config.toml
n_layer = 13
d_model = 576
n_head = 9
n_kv_head = 1
head_dim = 64
d_mlp = 2304
vocab_size = 8192
activation = "gelu"
norm = "layernorm"
norm_place = "pre"
norm_eps = 1e-06
positions = "rope"
rope_base = 10000.0
rope_fraction = 1.0
qk_norm = false
attn_scale = 0.125
bias = "none"
tie_embeddings = true
parallel_block = false
init = "normal"
init_std_qkv = 0.0157
init_std_o = 0.0
init_std_up = 0.0157
init_std_down = 0.0
optimizer = "adamw"
lr = 0.000653
lr_mult_o = 1.2
beta1 = 0.95
beta2 = 0.95
lr_head = 0.00516
grad_clip = 2.0
warmup_steps = 506
schedule = "wsd"
decay_fraction = 0.776
decay_shape = "linear"
final_lr_fraction = 0.1
batch_tokens = [65536, 131072, 196608]
seq_len = 512
doc_mask = false
train_tokens = 998600000
steps = 8681
dataset = "wikipedia_en"
MLP neurons of a small language model. Each row is named by its layer, matrix (up: input weights) and neuron, and shows model dimensions 144-239. Each number is 200 + 40 x the weight over its row's rms, rounded and kept within 0 to 999.
Before each neuron's rows, "fires in" lists the words (lower case) most often at its 100 highest values on Wikipedia text that the model never trained on. A number after a token or word is its count.

fires in: "on" 16, "in" 14, "for" 14, "to" 14, "about" 11, "of" 11
L8.up2163,247,228,195,155,178,225,222,222,235,296,240,212,191,176,142,195,162,170,172,238,205,215,271,160,181,214,270,203,174,204,138,106,255,212,204,161,195,247,221,179,192,198,190,243,199,205,190,222,197,175,172,207,189,123,129,155,258,274,194,201,225,218,215,124,161,198,160,167,229,265,259,192,264,261,194,204,242,158,107,95,187,182,221,223,152,166,188,275,229,200,238,179,243,215,146,192

fires in: "of" 24, "for" 14, "7" 8, "both" 6
L2.up1134,207,228,119,212,273,189,239,170,219,255,254,160,196,162,148,244,179,112,194,298,221,189,142,182,186,191,175,144,184,186,200,141,186,155,233,192,237,246,252,171,184,217,177,202,227,202,184,197,202,132,143,209,234,247,188,100,232,232,140,205,249,246,275,235,224,185,193,111,185,209,109,226,174,240,208,195,154,152,134,177,250,175,259,164,161,182,179,209,121,219,193,200,200,130,145,165

fires in: "by" 39, "from" 33, "with" 14, "of" 9
L2.up523,152,169,141,223,219,118,228,241,215,185,242,238,170,188,177,232,165,125,232,180,221,143,192,208,214,136,209,186,230,158,210,242,216,201,260,182,140,161,148,230,240,180,204,202,213,207,176,176,152,208,214,181,167,163,146,204,177,238,251,189,174,211,201,246,198,154,202,214,223,246,187,219,149,200,195,190,195,179,171,125,235,108,205,231,168,212,145,221,106,217,179,159,208,208,173,190

fires in: "to" 89
L8.up1289,217,252,296,177,275,151,205,145,182,275,243,200,194,235,202,237,192,119,241,183,232,211,238,160,179,185,257,158,111,194,152,181,161,188,263,153,242,157,207,215,173,248,268,186,237,159,238,212,171,150,156,201,187,151,149,236,293,214,208,254,246,211,233,237,138,212,187,198,253,221,160,182,197,174,210,177,209,192,226,132,179,170,237,178,121,102,208,225,280,229,169,222,151,161,148,196

fires in: "on" 50, "along" 6, "around" 5
L8.up1553,184,181,174,237,223,154,191,219,233,255,240,213,182,150,205,147,198,193,216,212,168,166,202,141,196,181,202,242,192,199,228,127,132,196,182,187,220,208,193,216,232,138,238,187,250,169,270,131,219,208,167,294,203,204,192,243,221,215,182,183,223,228,284,218,177,232,135,224,157,154,231,125,196,257,252,209,190,250,196,215,207,133,168,217,180,186,150,230,166,219,194,179,194,164,256,128

fires in: "of" 98
L2.up319,228,180,306,176,202,199,271,159,205,137,184,218,219,201,162,271,218,202,251,231,204,169,100,243,166,247,130,196,198,218,181,140,168,148,204,163,121,225,172,180,236,250,164,178,260,168,179,183,147,251,141,254,171,178,172,177,212,240,189,166,257,194,212,210,223,182,179,186,202,256,136,194,145,254,195,200,221,146,154,249,187,128,175,206,154,95,136,144,203,210,209,157,240,192,186,176

fires in: "on" 31, "april" 11, "march" 5, "download" 4, "up" 4
L8.up1238,216,159,182,230,198,204,292,236,208,221,218,216,204,219,150,264,161,202,248,288,227,185,202,103,192,185,240,140,170,183,147,142,185,194,231,160,247,174,166,249,188,192,265,147,216,116,222,151,234,228,165,214,213,200,212,256,197,208,288,210,171,332,231,184,161,221,261,169,227,175,234,164,201,271,201,185,251,196,168,164,194,214,240,160,164,173,212,213,216,230,245,149,185,197,199,148

fires in: "music" 45, "musicians" 5, "computer" 5, "cappadonna" 4, "artists" 4
L2.up2153,200,192,163,205,170,192,204,237,221,117,154,232,133,177,152,146,173,209,223,200,254,194,300,151,208,224,165,219,202,263,196,146,119,204,200,164,203,224,175,165,194,191,204,168,203,254,265,196,230,280,248,187,130,231,156,206,186,193,146,177,144,219,258,221,225,179,183,211,180,249,174,269,204,257,235,147,253,227,134,265,223,175,180,204,229,231,193,233,154,197,222,185,198,194,181,223

fires in: "released" 19, "records" 10, "record" 9, "release" 8, "announced" 5
L2.up677,275,195,179,176,259,178,225,242,244,207,239,170,260,194,133,228,195,181,165,225,141,154,147,144,260,199,92,229,197,238,206,199,189,193,186,253,178,164,99,129,253,151,186,178,227,266,202,129,156,193,161,173,176,178,176,213,262,262,219,228,148,229,236,193,186,115,219,245,214,169,196,196,218,187,238,194,195,117,166,166,244,166,240,208,144,189,226,217,130,244,206,172,177,175,230,231

fires in: "while" 20, "on" 11, "to" 10, "of" 9, "from" 7, "whilst" 6
L8.up2077,204,214,229,132,183,141,234,199,147,235,204,145,194,139,190,238,180,222,234,227,250,219,178,219,189,173,236,120,152,241,268,149,233,209,178,187,243,213,172,234,222,141,225,167,152,192,162,162,224,176,181,179,195,203,152,234,262,222,195,182,155,164,206,153,151,233,217,230,198,187,155,136,200,226,180,174,191,172,208,236,166,228,168,168,179,172,196,199,245,215,189,199,185,205,148,179

fires in: "on" 66, "except" 7
L8.up448,157,236,184,279,214,234,241,166,196,271,194,290,193,199,209,168,160,247,216,265,232,141,180,171,198,194,163,176,215,178,248,148,185,161,258,127,259,182,177,178,217,132,210,169,228,234,212,127,145,175,204,236,164,188,256,251,238,208,308,219,291,258,276,160,214,172,181,270,146,165,256,299,149,176,175,220,216,195,223,206,279,154,159,231,196,211,161,237,89,245,172,181,221,159,188,186

fires in: "age" 26, "of" 11, "open" 10, "qualified" 4, "free" 4
L2.up2031,197,155,213,267,139,234,295,132,172,152,192,172,171,265,137,221,203,183,187,187,206,153,169,211,155,144,162,162,233,168,159,230,214,134,225,118,177,145,207,146,134,206,199,160,193,187,241,165,241,109,174,200,219,233,192,204,227,211,232,138,269,160,197,165,253,177,164,194,216,215,250,188,142,267,197,143,227,170,210,208,233,196,183,176,162,176,169,235,134,296,179,185,257,212,163,244

fires in: "of" 34, "age" 16, "education" 12, "in" 6, "from" 6, "at" 5
L2.up1029,213,221,207,225,168,150,259,165,200,227,193,224,230,218,195,220,82,221,224,259,139,142,142,177,186,157,196,192,185,239,158,155,212,214,166,124,260,216,210,194,146,105,140,202,237,187,174,212,285,198,203,167,161,190,172,191,234,224,215,181,192,182,233,198,238,150,213,156,239,252,173,253,233,226,160,135,235,164,131,197,220,209,236,170,180,215,121,190,163,160,164,185,228,206,166,210